Weights of a small transformer language model.
Size: 11 layers, width 512.
Training: a variant of Muon for these matrices, 797M tokens, 6083 steps.
MLP neurons of a small language model. Each row is named by its layer, matrix (down: output weights) and neuron, and shows model dimensions 405-500. Each number is 500 + 40 x the weight over its row's rms, rounded and kept within 0 to 999. Numbers have three digits each. A neuron's up and down rows have the sign that makes its largest values positive.
A block is one neuron, or neurons of one layer that tend to fire together. Before each block is what it responds to, as a language model described it from the Wikipedia text at the highest values.

Responds to: Main verb after subject
L8.down49:476509506561517450484495553556500479450469509455468478524513476521524477477454546495433465512515482498533425528460562412549458461438537517513497526449473478518500482452526592509489418447489489514460448467442439461566448520525555463567438546538471437527549490496530524498499512557516597481
L8.down345:520511513533471504497520471489531533517463459511520510493444528459448533482538511478497481520435447541472468563468448478444540467523520536545494483519518468518510492478476531515469434437518519469500572506537482560460533529500507514551455489498508501563563520482557502532480539515455452501
L8.down733:479571488555454515497560533492450448428455426529508495508472522415427419540502477501579454573518485509428489551475539492491440483470534475575461521550483490446514426488494565463569495488530508547514521433514433503515497537550470488467482494516505484582512469478495494489418469510414524486
L8.down756:543490491531494477498492494430468451528502498507476529518504498505516485560525526543491541531586581499513443387514494534539513506497501476513523459472478443488444505500515505505488524492405416518478501409483553508490566423430499457518490531466529553473452497483503465428594517557533475564

Responds to: Wikipedia section headings
L3.down68:421518470465496511587520572533462449469480525473492507529493495462498535465512440581453518490452530500443472528559472428483487513522411571485499567456451493503466492428508474497549510427567499473486564515440473547494452516492534527519465574546523478487475446479456557433468479554380514445
L3.down122:495479511486546472540571547440468459531472513484564512503477580459518438402426434461515472544493542530494571583561498529481513511540547456532459475468482492474448444512494470441538551492465460518405462487482525562517531437531474477541527423464526468492495476525510566482471513506507465507
L3.down226:512546457446502539470590477484554486537527525412468587511489511495548494498534492506510569485570480469542486463461507436471482462498450429432523563456603485515469386495517467462530521466483447509482516478498514496485486505424457458540524477534562535528482489524490504501472490515497495563
L3.down249:509506548561511596382560537483509506526411457532522482486448455534459492500476516467483456454485525474449496491591493513459577488539518587581523484434489447496516485434463507437522459514502473423479486455488536582451491545447447523504532541477512548442525447476556502505551488456571519462
L3.down267:487460480413526492462508477495506411455519473514597498516436438528534489444592542550451510570557512572458541520534512396427427529505597465506423484554448450495484533474540516561557487495485574425552444491514472502529449438527516489528453478519417448511511495517452556504461509581410517484
L3.down348:502507461551530543429573417469519510479512544517465454497527476450467509480528498585511498552485469532521540610482530513527445441495533572469537516517444500493536368401433536539438458462438425516432467522487504483455434572467501472484428518455458529504555549524465575567503514515559472561
L3.down528:512483494443532543519565531475560472547478547514451546503488575484484546533474535471429511524491482537503556533519482495463493514486528513510498540491563524515516482441478564524453428432482526467538481503504491459459460487480515481477467514458486514464546483489502517482527510520459488555
L3.down706:451515521591530498463546502540557510412429425482533499518513531517492477507415481507499498463469483523529421566463431474466463577524504529465481463560492519566523513434449478498476449538502504527528447504516453512522489485459470460499473488452499479471525420449493549474456517565504496515
L3.down711:485403465511565524467483538443503417536527464476502504544514500477473466525505478484526511458529479514549531472547523503461447512493489514485481490503426528557523551479554558533477575465477552502472490467427448579493500525498543489515468585550507546520506504468527586516470544534537493499
L3.down785:475604502508456513444549574403457474467468453474461520476511550404553556496472528478447501538519546557484543514511444506631498548565464495509475582467494530522553491501478526449508487462528530483514541530525512502493448499524472572567475449481536471525520494492467510484505454466521460528
L3.down801:473561493405434461456483544484505479469418494505475499502458549543537551485522533529470544495474473503507495566480424514539465495488511464517560459480533504550452445441484481504554494496518559490454522496425448482486556477415547478537505496558493509514510507445485583491464571501467482516
L3.down828:532560480497557434490526542561482488577496417470458527518488521480548510479560347475517424539478466516575520508498519473559481489519538519539517519516453484494484512557526465479548571462504455522558546496530522558522487528428458559499541503524424555581516463483440495551517476473500500514
L3.down980:481605542500462480559496513458515424524471454517458483522515509443537525503526496492462451522449552461549482517474510527484425539478522518542495545615537486536483533476589494546510583498477460498455499525437407525452474500494401467482469505522437507509482533490498564546514536509554487520
L3.down1135:525545479622550422481509454559472499504498516461445472539459458542496482520522485512463551544485519458482499488507475480522533463460514548443521488511487475452478576455488506481480453490486416571517528457477427459575459477562505489510504517540560487437570499494540441479566449440464549505
L3.down1248:497493483491437544496495420564526497476463509522516482543472433548536494499491522514442471441520526455480502483544533428512460540536498441487490517498432464462502476511476519467571483504437507495520454548512483455444550486502488465529477523502481451436467531532458474532500562489515551485
L3.down1289:510479528502518515527426473479414484612550533571517502528471428541479489456529530468484552487463469530485541531501475526533521597547549531469523537469539458562395426459480544505468447548439537419533552491579560483473569544458540513454513580475553513503476496448505457497570500534551520473

Responds to: Wikipedia section headings
L5.down666:465451448448491480564568508451512492547456514495464468529512510461522497509457563527426543438478559414489489481540512465456548478542445518556529501581471444510560507525519513452576553536499526522477526498561470604396475435528530442499509516523377444438511488488533534504492475417469470520

Responds to: Sentence subject referring back
L5.down80:520473513468555420537474517501553484495517545441476442437508514453576494480429510541534512506445493469508502554448482474437476512413475405474456494486495481541509455542454470501483467555560528455512568429502533564517449512535563496512507440539520503549557579497546537528505475507497474512

Responds to: Census boilerplate verbs
L3.down144:510525403467466499425465509549447578522462436487422518531473497472507475569526465499538460396515546436515545532489505488502504578561507565505516488503524459532485513581487398476468495547544488512501483538404432505533462474533507517467494446503519535487505485526502546532456472471512533531
L3.down240:448518545420514481580504551448545509450500461479416443493431580465458571489517481515489507419510440494411481516544447438455464433486550515505431499584534472430551529553445525497507424466529506471528472483536492564477498546474522495491517513456530558473530540540553434465462590530471452444
L3.down539:444445552484482485467482484511589556559574491511506483526488435496467435504520557465457459475510517501478489545575517478474415501512511511476564480490522508502500469497474505504434405488536477497549499465515595472470518504491468466493460533511463574474582448555478549461455477401505505503
L3.down554:480480525488488471506532458554421498444538536443431555450521465531490450552526491536505512566534495519456529481567532490523417551402551482478492533490431491499463458444471541491426485514597512530581491426496505478580458457588494453541477534574513535463560453449573502469398445478479551446
L3.down712:497557480508496490478512503545519528567561495449486532536455534521430567440561477439461479516476486553474519532408486584485497504431474493453532514547423518506469444485554494503515528497490551477499555551494502529453507567505455556594507497485440511584493538500458493449508486552488430465
L3.down776:517479549459536476559531528527487441533414515490505487441474479499532511555437525582562491502525487392540455529368451486470476558471455419587409551530506499513545483510455561486498520581534554480473511455449539493468513554506468530487437491461489495521491467510545470471474526507557498488
L3.down882:517471537505528429527444539465541535524476440442466479503513467467486560486453533517524500513464542500484451524415508546544540426553539462569481516510552545430456537545470567557500491552487518573489497479524502469588490466480547485437465533409517482444472558484514498450581466523448524477
L3.down915:429531493498555489544528505488541456480523495472498430473485457507453486479503554524489504512515569546488528478462423514499502534521468529469468507497553551553464438540481534457462464445485522539454435467517583383554485503545458457492529515462517509539516507531515438483533583491492461527
L3.down976:462516470435505461563521625542453505523464545500523516471552487498528480558523432506490517491423488437453540502512529559492451500506423530484496490528481561519465523468510495513616436427555453512524463436484492461497529496565465564465494503444528567456517557507501498462472443529477452512
L3.down983:508515417511511480537525430562514509532477528492508489541475489465436528543506475487479475435505602463527516529424472515494470496533415491509547520427486557550572499529434474532491506570587544450503486523574572491451481386489528551502498548484509575455517507479455492539498525550527465475
L3.down1010:469554455544423434466493562459508478540523498497557532508501510519607468488501496448469566509486550574549585475497502506575478479569490459495546471546493502465477421533499458503583484447484549435506536432477569476565428513567462518535484509477476548554543576491450495511509501508476478440
L3.down1022:465454545564457477481511483542483476493421491459482543512461511570428518483484496476533553526491426481443489527481540483524510498468498490522539439481461509416509454487532506494439472515535487542501521523516515453521459417572531521521512470474511521455486537513513569546526512493556556488
L3.down1081:459511535508533512649509494521485523515470495394511507470465470564413479563562502493501509505457467510481488426514482501457574522522465529443543460453466501592472462544486467518531494523478500517455467501489484513513560503572486465487570473534512549484610471565505392543568530456508500486
L3.down1172:580466441522443443479562508484554511554453531489452507481537451509478524493424492512495447517550563503453528482420469527527532475534517552508475483509484484547453533499452469429489604434547506483556469415417533528569477456532527502534489434478417426476550461520522527500454496513507519504
L3.down1236:433527482492502479470501515513533408515490486460455516486525444457443502503484544486439585501500471491473472523550522545511513527514518456578508494461448470530481487493525488484523505525471497514469522537502464494578437546482562521557485503482568446439559547492521532491465504485404523492
L3.down1326:478466579539507518580518542561547492445570583543461525510568473421515480530538557491578497498502511537531531430475505568534466533504478462502485494487506497501483495532509519472463446515505474468570463453532521513430509483452546483501437550510416495573518486558505456504514547509511474553

Responds to: Predictable-continuation word starts
L5.down102:518531477497497503550500477507459488503431480519503517452452507539518434467480578509473518503507545491461479504433507465506511527557509574490518466537563525477523533459445449472466554505536533485398453461452527463556506532502543499536515489478459531570523474587531549492479475528526475493

Responds to: Article-subject category nouns
L3.down225:458533498479431537489519583437517558513580554462542505541491498645517444459530467504449458496515485399485443459514462476511472505476451408470534436471452484484486412545517514471491517438414500540419460515510517521521436473602500490469505456443468499521456496476523526420489542564492490460
L3.down591:539520490483502407499458571515520551491478497447501458484565485466534510412504512529492489585434485554552557517500414490436496471430528470480426479579499495534566500473446512514471503481578441606536472446538504505554499428549560490529472536533456424516487515496503498485549548507504532504
L3.down592:531471487454459500487468517511499657464450511495522505469515510506500525507532520514429464523561562513504472538464516475488481469467542485506383534449477497523503490493551490517549453496567415523493520492523498466502447493508483526522480453435447493428489562526531552480529509469417508466
L3.down732:469497503503465491534503527430464507478531573552466480439391516499495528536447504473550513489479489551564471497457547519454516593460553463497467589461492523497503544484463545464534550443475400494515479564522482559467465548491507506494576478473553552511470553488496491508511529448452506467
L3.down734:498463482517497597489525512471504558521526526457417484491486498563424541427556502505483535473495480500513527493511508465492548503500464492561482505458501529477419443555527518508471478534520469454525501562510535510461489529507505500474524502518449490565496462520471482587508492525439434470
L3.down742:509414505445470453449483484460493444506439569469490533498446503448460553496541522513432534453512521521514440464487568502542469518479473527520518565466523469577424462496483513553567497440559504525503464533421513494558467565536532481515531530516489533581462587517525498512498492456501527476
L3.down773:525469535501528511518445489549475479547544447484514463486459484531519557523566523475478483470522535510490528484569442539514523548528453461526511535513548561489506481568575449526499533504530487490480563447549538425519562511462500543478452482534506463536482557396474487474472463486512428591
L3.down782:534521547536561483506534502479570505597495545515483493516533394472482508488504544469493426568456530482546504528471493507483535544504539509508528537553495490547533543521457518445513482479583594554515484489483459445437544490536460441455475513491493558518476441534526517514440457515529618558
L3.down798:503494508482539449542483534532532455516535570533469479498482562476465424570486492493422493496460454518503488524535449542458413510463492461440585526476556489502417488465557489460533482402441489474484434467475395487439562551470503514560526560578454546561491502550433487524460467505449536450
L3.down935:508539570505552470507467505465587545485540454523558585444475537511541553546425480528479495513466437502562529513457519494554542511492535461464499552519514545492502509484443449576445523473604501467495558512525555510496470419495494519507546510520502541491538494448477423516531505554463498518
L3.down998:454507534521531467497505541478519500515511422514490450527426490564454461462494548561422471483468480504534535532542465516488483543470430510465558431527396477480459479448537515532514555496530504435434499485543496496487543434474543517473527473461555501499516514487520548461556509582484509515
L3.down1089:438564477507512521534439522454446541469563570471512535504525557531481494507550533524474473533527507505430495514525457507571488530523446524509529502528407497475550495508500496507504515445442510450494490464547535548574523484514502510520518571541473477472495517560496506466412535506458432519
L3.down1110:514493526525492504514509451599417597516516469528488464459467579495470503532529530478500392455525535514467505463503575535558499502494491524530507467464528445546578459499472511540500509481514518503573483495509484485498527540519463504535526428509442481516488538495558421553457516502565500499
L3.down1251:512527449516630532449518480541521546505499466485468451476511544553515470484548486477484519490469488510433529424458524482480515465467427509470466515478517486502498555520541495494477444529504519445434478522491584521466460573441511515508535509464500497467490485532481497504515509442522522488
L3.down1314:551471553499498457493585513437517499460505557527583510498486442574517509464477515539495472468577547458480498526484514450478557465402521503554588581520514549514492461510554452606501536418492472495502474501594553465468511457467501547506499501536504564472542572521508433500493511503477478508
L3.down1318:445510531525551514509509459499536529514521460479540656567514494486516515527531480506404515493412518570487521510494553509511542529489532538501539520491522493428486507587495438481531527471581461526559487533490548503538494488530482540609559483578525549510522528476411544531536506517524596501

Responds to: Indefinite article after verbs
L8.down215:501516518476521475499515493531508467484563565494486510511499500510513446472461523468556471493476497537422449589471554503558481507462530496477390554515500531504464543522528494461483517540517543519493511503542549442531529477533436491506490479496466432535518500441450520489506496429447504452
L8.down291:438515485456509494543460432505520491480482471445501475501484483481498486535507564506472487482453486534461460499590560546468506552532525536550528547576529498549428547527451520498538517495513570503499477517483536453533556572516478532453506471532543478448589499383553504518431470518510498444
L8.down723:444495541508550484518468475493441534587558375466543399605495511551516449445501585560557538494544540489518503459488507487550467481460562496559548484533472535500508565536495512538484475489505452516510465521504478455506483527529520461486549511558509455566529507497499561456429533517479483500
L8.down1118:467496468455429469472531500436534426394478550513493517502453503509509540496448527492544570491480558528509460429474511422592464501507455513481533526514461537421541519519508475502453476499488531496523455413468505560537477513491498535473525542474563555401567476569486438537500407489502488427

Responds to: Table and infobox headers
L8.down417:445517451495482475563464458496473500498472524475508506492463473497502553570443523480588484493584463524524527502411497458517456498424500540543482526511478498533441548438550441468477503543533502520556489496521485521467503527470497531482543447503453503528472434441528539457440512549537515633
L8.down855:492546527481501470541438449551523493450475529510496510543486501480378503522495453509446464530491607502551419509533493553472502478498457533531498536483433478513527537444556490494384510480513506468536501490470522525479535506513523518446540492531422516510540453497518542519544477475493537514
L8.down891:416561509428568511586500495521493504533536459563490471501523500405563514407524484504443490450444516474461452591532495487456489599517524403520478480550521510558522554424462505497505550431490510503516549525494499471497504512500549495478460527554543536511494516515525545530450511444448555521
L8.down1302:536488472492482528435419549516532538458457425530473513525473473508492503530395538546541502552546528495580460483473498508543528543464510529471524574570527553478512506514462509532636517517482449505559484466503482503451482509526537481563507521466488481535511474511479493512546500514546520509

Responds to: Verb-introducing function words
L5.down404:456498499478535499525454459542539492450543522479532425531474468505520476493507475470449597573468485456496529535462491437435452522455520430437521459632534480521503472502501438509552525537533536422522446429492490503520537499436571459533546471526480489505538481446534487492491505546526475510

Responds to: Verb endings before objects
L3.down64:436508515524511426515486537511494446444491491499481506490485539447538440444469480496540538546446513504560461449515545490491471549423546507549385509517468531529501504488472465490504554527520551514444454527438431498488444504449460496479494551496428497531532497493518513526535494519498485500
L3.down127:518556429526572554505495397539442496403527531478556459534498501481527476472502508538509480526560518627460529558581513533514484533505552599516424455548462444588462431467499483479518497543461481552444521460411471534509525544603530475487469475505532473493502493452449603538529485504451549456
L3.down293:478497539472483608547528464486471484579564497525470447445439537466540526476524485500504511523455479421411487491449500549543533531520478467584433473532509459427529462501503512471505483469506462465468529476548531494471502505516474496528564500454501465526456535483448552564473556481535449481
L3.down328:485423481537473502547446499466468477470505519465500511437522495474450493448436553491518546538449551475528465542443475485493510471473511539577426458527570500531561515494455424458512495482503429605439490509539466496495485467511580456564545461468478525463442396517476496517583470467469450522
L3.down542:547479484558479482463468540537508517514505481534572532579479545615535475548563483462418547524503459539543549447467498459513498479495582509477512484466479480491504458492500469478480535487505550545499517450582480438500553501459469528502561470514584525507553506499511469518481564524481513467
L3.down547:466481486495516545433515492492514495512565467527427435530546462544532609370477511473517499479445550570530524480484523465500452516500517443495607504553477440478534526520476508477520543479503440489508426499554489449506463474509450497451515458469496434537533514546539502471549554509492551499
L3.down556:505526586531466496565489525481584569543568487496442455515531532490493448496511514533482488443529546461521504536498515439484554539524517488483490473515487481495542412523452458503499487571488575490436513495513471509516438518532571432420514485478500479480545537493497446461531536476466517558
L3.down599:493430475507466455499472568473467560495534478521516543482517485500559434546500492516531521529464463582497505429499545555469467542493502433495555435516510492508535459427484475449458461515564479542521522513475441528498468595430468485526553487478491494540548555510489533481477472493450522554
L3.down661:543524495443518542564480509468388571519482474508556402478553464417524473481511561477509568579490553480475396530494497463552480475478432597494498499526568500512567530445506487510450558536481448485570478577492538548429551488460544502459445418556480559555562542561496535523432563589547554452
L3.down850:554501557479558448520517496531468473499508474497494475538465510408435483489473481501480531531516483523526461427472543512511543464509504491483450496444492502476448503479422418442479421554503515507507449445519483498454536515485487561476504501517572499476560427447539438549503555527434462470
L3.down866:494541473523442442518508535507469529525473479504485447540491465529422521561469519446545501479512526490501510522416530491485498558472484595527465521513496535530482470511477485507529500552471467501503480515491472429478461485556486558485446561441517506500534465484589484472528488560495481529
L3.down965:497457546530404493551548553503474523508480562519494544530512546494498463504416467425526505603575553465483504462452545479492515509425617448401515426431549512524460513489574469481462546501571479576526540545471526497543562456526490547485527540502524502513513474511528482513489484551529511528
L3.down1079:483546466544445547511520524534504509486557475466463536468443486513508498505483471524477478474496471461492472480506458529533546455477473563468547506550511513528459495499435519457466463518509530513492452523528481574482483450477530492505518514467498474499512431439510504490512526509453474538
L3.down1173:497458529475496479499551514453491486507460551444474486425460554478521462515469466572508503466402515531495463461501496449537541555449533489486490592485429480498516476569515551484467486533505586531436426515462522514546557496554464578482492520558550506485530499532521439501537485398461481473
L3.down1306:459528586527497514465521423501505405475463501515484526546525481460453451456514510415507508472481496521466453473452526459423472511456561486531496504491496579512497468485511494493436567476528607442466488508429495506573455501476524503602448614579530446505442446443546473485489543512517508456
L3.down1341:451459493434469456573485549500485545476472491457439508393535519520485552409493540542537458513528479494501425488492582494506543482490537474445477496460526557478418501476496454487520514521511534537481597535468541433485530491493549503515536523508418522496551481522502520513478458513457423504

Responds to: Anaphoric topic nouns
L8.down150:513511474515535523558530540481537539509502498430509574522537508486535474556548502491500540511498495522532482509428545487465469505533485516504456474553512478512511440481494458479494483456489453505559498472523485462484511511583441494464557525462536460488424552501500493514467531489543502525
L8.down298:509466445561470456468402587499512502536548449453464508526503440477540512503454477490428536509535549418470511472466488499506387441452526449548489559531414507468518455485490437603568520504535496444451476452499526472475532568568460506530458541528487497473498518494552512543408541484481495518
L8.down356:490425511484480549465417557504504518552510506463542497513501450464548487525509563476534581440512540485468474439520517501527472539556452490499477521540433493480560416514505501592546459484493525480498504547512536508482467476536481547476501521524567493480517506558542471455597455508453598523
L8.down1216:405529451434520553521531492472465528455492459436483502459499458517580504499507498514547480458532512478532536502522442468487433545471464502483487434509506534530550513509422477540510529527506453533520508477519480491535484518608533473453370479564507467496455506540501558463507520550489521574

Responds to: Words expecting "to"
L5.down182:497580507540524555545508568522555513505434607482467530592501546508537401527454475461510586497450529510520559505524522487536463592478442500530513540529520544447478460428416421486439530616555492488514504579515488436485506498480518548476512459510501462459530485505525480488486469526568533455

Responds to: Pre-verb infinitive/modal slot
L8.down142:500539486460457507535470542511488441453467499525467438511514431449514476446520502484482491461470487524521493497556505472500503452471490429509512502492526486474527494533514541474523519514514549476509501496511491450557551554478506454454505451490478491509470495479522476540561587496525485410
L8.down253:524482531532560461470545514377551532475524509473450441525518504465555521481528521567521561461464506531491524482501431481484482398430536496459466578518500524531524495483481556567484477486505538484571515586464514469454470402541432480555525537479553463547578538553463441523494491496486489453
L8.down528:520543431496499472522483547513488477466565531461506451487571464507488485537511558517496566509512441535495426499478576558440475468518487501489493495536472511530542428523482480517522507559529469496474472468503529492520544436499484479515556440519528454462526565463516532508485512446558460486
L8.down663:537437470410564486465530517517518486474470516487484521536479493492520543480488530470500480488490440528422481553554516470533492534466428529542550508561535526517553441495433556484450575510544455440468448467552540481495493472450481486466505448504496495556481475545471527445534552499570473571

Responds to: Multiword preposition heads
L3.down142:527549528513509476548577514528518521479504521500475459474494511479465537536547433531496563550467469433447505498424469560552533447473472528488463518496458495497503546552463613518448499504607501516525535490493473479507453491556490476544490456534413485499485493464574508542444508451467483426
L3.down143:534414505509526468484533520499503450500518582429534516538511533497479586572555446478499551469470526482536509475543471485545516487480466460468513566534479522498414590467552458438456559456479488458434452496400528530464544568512533449540519446496505518498527464540554536535533503528458554434
L3.down161:590536510485479472476510482516444519513465479537508474480508443553546493541385478517549564535526468462520490514407521464452547531503496482511454425530524475471519493440547480414512551479482490516495532462554436462518487509490564550540531495491510391490478460417467421471471447470485459477
L3.down257:503503538518396544512580596491476557467477519537545480485547483477480544536507502502497520481418435537454447468513520525489504474485563510534530458503464505434477548462572490487517456517543471472584568486546510433590498482556560452509473535482518487507478524423475493463424519465490473500
L3.down398:495439513509448549525653531513506536467510519478551469498540601517463500543534484448455507531543554538532483540545455562482525542559537497441460522427598547505491509462445501474454534502525484514549494450488463504567457485549516515532486532514487492439473443516454535491505542490458494512
L3.down490:527505488556469587493565509530498525468598510595517480492529495452401529502530561514573409442528489570508459542546504447541483503464452529521522489536560500478473504500509529557440458512525493472496504449524503470474458436509534505497523520515484508500545476458483464510457466416459555548
L3.down567:491578481441506518528578536507511483488577580545416540496482447590454466479541508516532513544506533566477488476476475542484536521502527410477514502451487426480451527527566542548549537473531445549531440525491478489521430496493551523513493523484472516506542505490507419551479538379538465515
L3.down598:509490498524520503471470514507448520453522461496491529529519498525540495533459471534495480495476522530506488463568462505501472458507457494491471468525532519464461523526522485526458445483481536465444506553521511533524582538529545520492502559476486580510560555470519500567584480522453513510
L3.down607:497503470499562472481497535520492465479506450502546434527517554576472472532551566451501564474534495521449504471532556560512489510490437532508531537519544498503526496500470474461474543508473473509556480525551576487534471485506475562519542524408488523500502513515447504456503484525527462511
L3.down664:559512525505519511533551586463513438536470487529490460502505559462507501451548538485558516480489507480461454440483470480559526431498546516497578521501552482507516542433486540486509520507505463447513462502483522553473574486471544445444443489537424499494502560518499546477545470518514446486
L3.down673:540493457516488455493495541529606481513487531539427453504551501542478587518522496553519545480457474492474563577548526531477445491499583515507432514591563479491543462496531523486495459560487523563461466472562483601500512430583572543477463471457508480519494516404489549553482496541549450551
L3.down686:561543468442524458506534465551535482483508514480505508520533508518549505558546486545492584441441425491464483485542517449554500515516450482478494455520491536459489463506469491508544571487580550471537485431528427478571475531498416469499487511524446484431526502533474602383464477444513539499
L3.down923:535433494520468548514496520538505536580509492557541564487540483433489485417490508428546558512515532477563506530482451543496478552501490497486465440540538502589572507468422462571439518488478500473567512583486452469471450429533483518473505541524458559505506511482470470508490508563534446514
L3.down1154:545501469490424513570534494551468517537468483517465541497452547463541503602442413458560499436509539499551501430497523505454507492486421539517539499512487471559517486512457560474536557499478497527496519520518474590519501469451507546475516518542492561509587475442536475504541473495445486501
L3.down1199:432535506489548540505502531535540402477559539482541462487493509522452528489471457506477528526526479459484502492394524468491557408472606447557578575531515523539513498510421510473519552507523467507443475516561479476517473511449524479498541464532471483519484440485507558477527537534520483413
L3.down1211:469512567500426447480531470515576454464448517401524535507484549440503491576503577499531510522390521504532509515472401568479500503449510532557522483592473574538499464522468560488507548584449465476500548470478465508486394472528493452538495576517607460480511555555639513562523476464570471524

Responds to: Transitive verbs awaiting objects
L5.down425:534482534487495490501523518532503506513541560561467501484493451551505504547553496512501501612462547417498551467496480522486488538524518557480456466487427493498430509533475461472452489541518510506511508467463458534521471432537470482535445484506520510457490552495499487493487458462423451515

Responds to: Auxiliaries before the main verb
L3.down10:420515429433576522491517479611487509532513467522508474427541512558460508455500529488567562469473502512514520502464515558480428418485481487502569545529586524523494487489540520471489471514459529528445438471478420466421495440484503447452543459510482498437508462520510576546536495514535530514
L3.down169:461504459489496493484478470485539440531495545546424483554577471492551536462456522491551526519460468383525514408544494509595445467482474452503499431538528542486428400516487462528461482526528479499541565509478441456509417523481574484527518495473484530481470474553495558482508480503536471495
L3.down200:539502600587487507474583549485501615554479538502534545555527481478549522524591472407500482489505477589483557501496541556496486519462425545459561476480498510516489450524540531506430519508470510549538424548519515530502462461549532555478486489566491551499459475543512526396471521464541498483
L3.down346:537547469502471513531451498536467474499566443494468511494559462499497503464527499537466477488463489499542492447499570446550478487540453475475564480443507524462538520554536504454464521500479554427446503512539445488536501488482504505476483480490440449535564442416451463424448532510519479474
L3.down362:537556542450551539473612573507467499460554510490463500419515441525533479493560496434526507615467483505552589515521515444504455483477506479509540515620477488495517471480442586466531478555517541450479521556512536463475514456523502458552559508564439474535519479471458502454513562542556458497
L3.down725:537521468549526439475545540497517456492507507476472482485438465482526613526411540470489468503434545468478457515489470511508458561478480480488460450497514407493461536480508506465544522511562560537427488543436444532448512532556530477536513486541519522449477475452469473493525512464469524506
L3.down777:440543476485523451472509537499500518435517487500484504478518445480483510501463460527529533531500554469497449520485551477465489492489468467473418540501423472534584504493411481513519494546611481505486472462499498511578504539517484420552484482453484516552498488478548549545537514470470460489
L3.down922:473539487466476483463485490509511562514492507491516505465530491436481524476471445482493549529510518465519494549518553429611512553474580487515485475516458497448580544446484490484595478485537484441573505439384517470494432579473515514457489555463437493488554474518534513448511449527532499432
L3.down986:525455483529520423511524492439483559412569583494471518502506531469616563535497468499517500506566522492465495487457530418430498508410450549501472476558539496517531452510422489573490533544474397519486470479536549436512429556467449495494498535588474490467504498448487492502509528434472460491
L3.down987:503513453518544438495499533593477510548556436546493525459492479549542445487557496492545481534540536520504496509508505497529555468473471414515486507553464443517467495483483523482544477492443451494549431451474439503492577522625507587519533530554512465508514497445486466536444507474400532481
L3.down1005:424501487469462443405517461518464510440475548470499545503539433482482539475508446488463520502481481457454586506513549496531461565485457528405560488500540537478548589458503528499498560489443506589526517500492491507494501568474528482533494505416475446548455464487540535456451512447534493479
L3.down1069:489534444434412493490519504587494456514445598434558423448399500464506515496548473518512564428525456395513466505508461473460491530509501509486480470486525590470550456490517431499451504546406448555553432502478457514486534551537592529472564492506508440479506421486452500537467472510458360522
L3.down1149:522542456452453465480492470513462521467476591501478481507519536555507522415476465505487456611462484432415459501521488471497518476499451486480449518508505471481478475595472514545542460501423526527581435513495483479487522531549513469574555428468472511501520532525480526507443541415567554497
L3.down1175:533446446505463441498465467507547487413522531562492507515542513529509476433496529499457518490513488451480537537563450510536567501524469552505511475496512530461561530500530503482450504488474480524477551473486442558508518459474564568550532508471556535440523557493410466484589517443491521471
L3.down1319:513559544475459466543560549442478516557479580500456461543551464464482427485559514486588461484510525538476446528518424485481539500480439523522504519566466482478508550449526540534484578431467513508525490498537456493477497483539452532468489543540484545542505417518474450506472602514572448482
L3.down1320:494494467499508533555473480493525444582480469521492515449498500500498409511430543468554473572520546496589515486507452515556478551475506530509481509411525440601599520509484427467498488497525537568502507445434532473483505538497490468583477479507476537576506487496493534530483504543615483381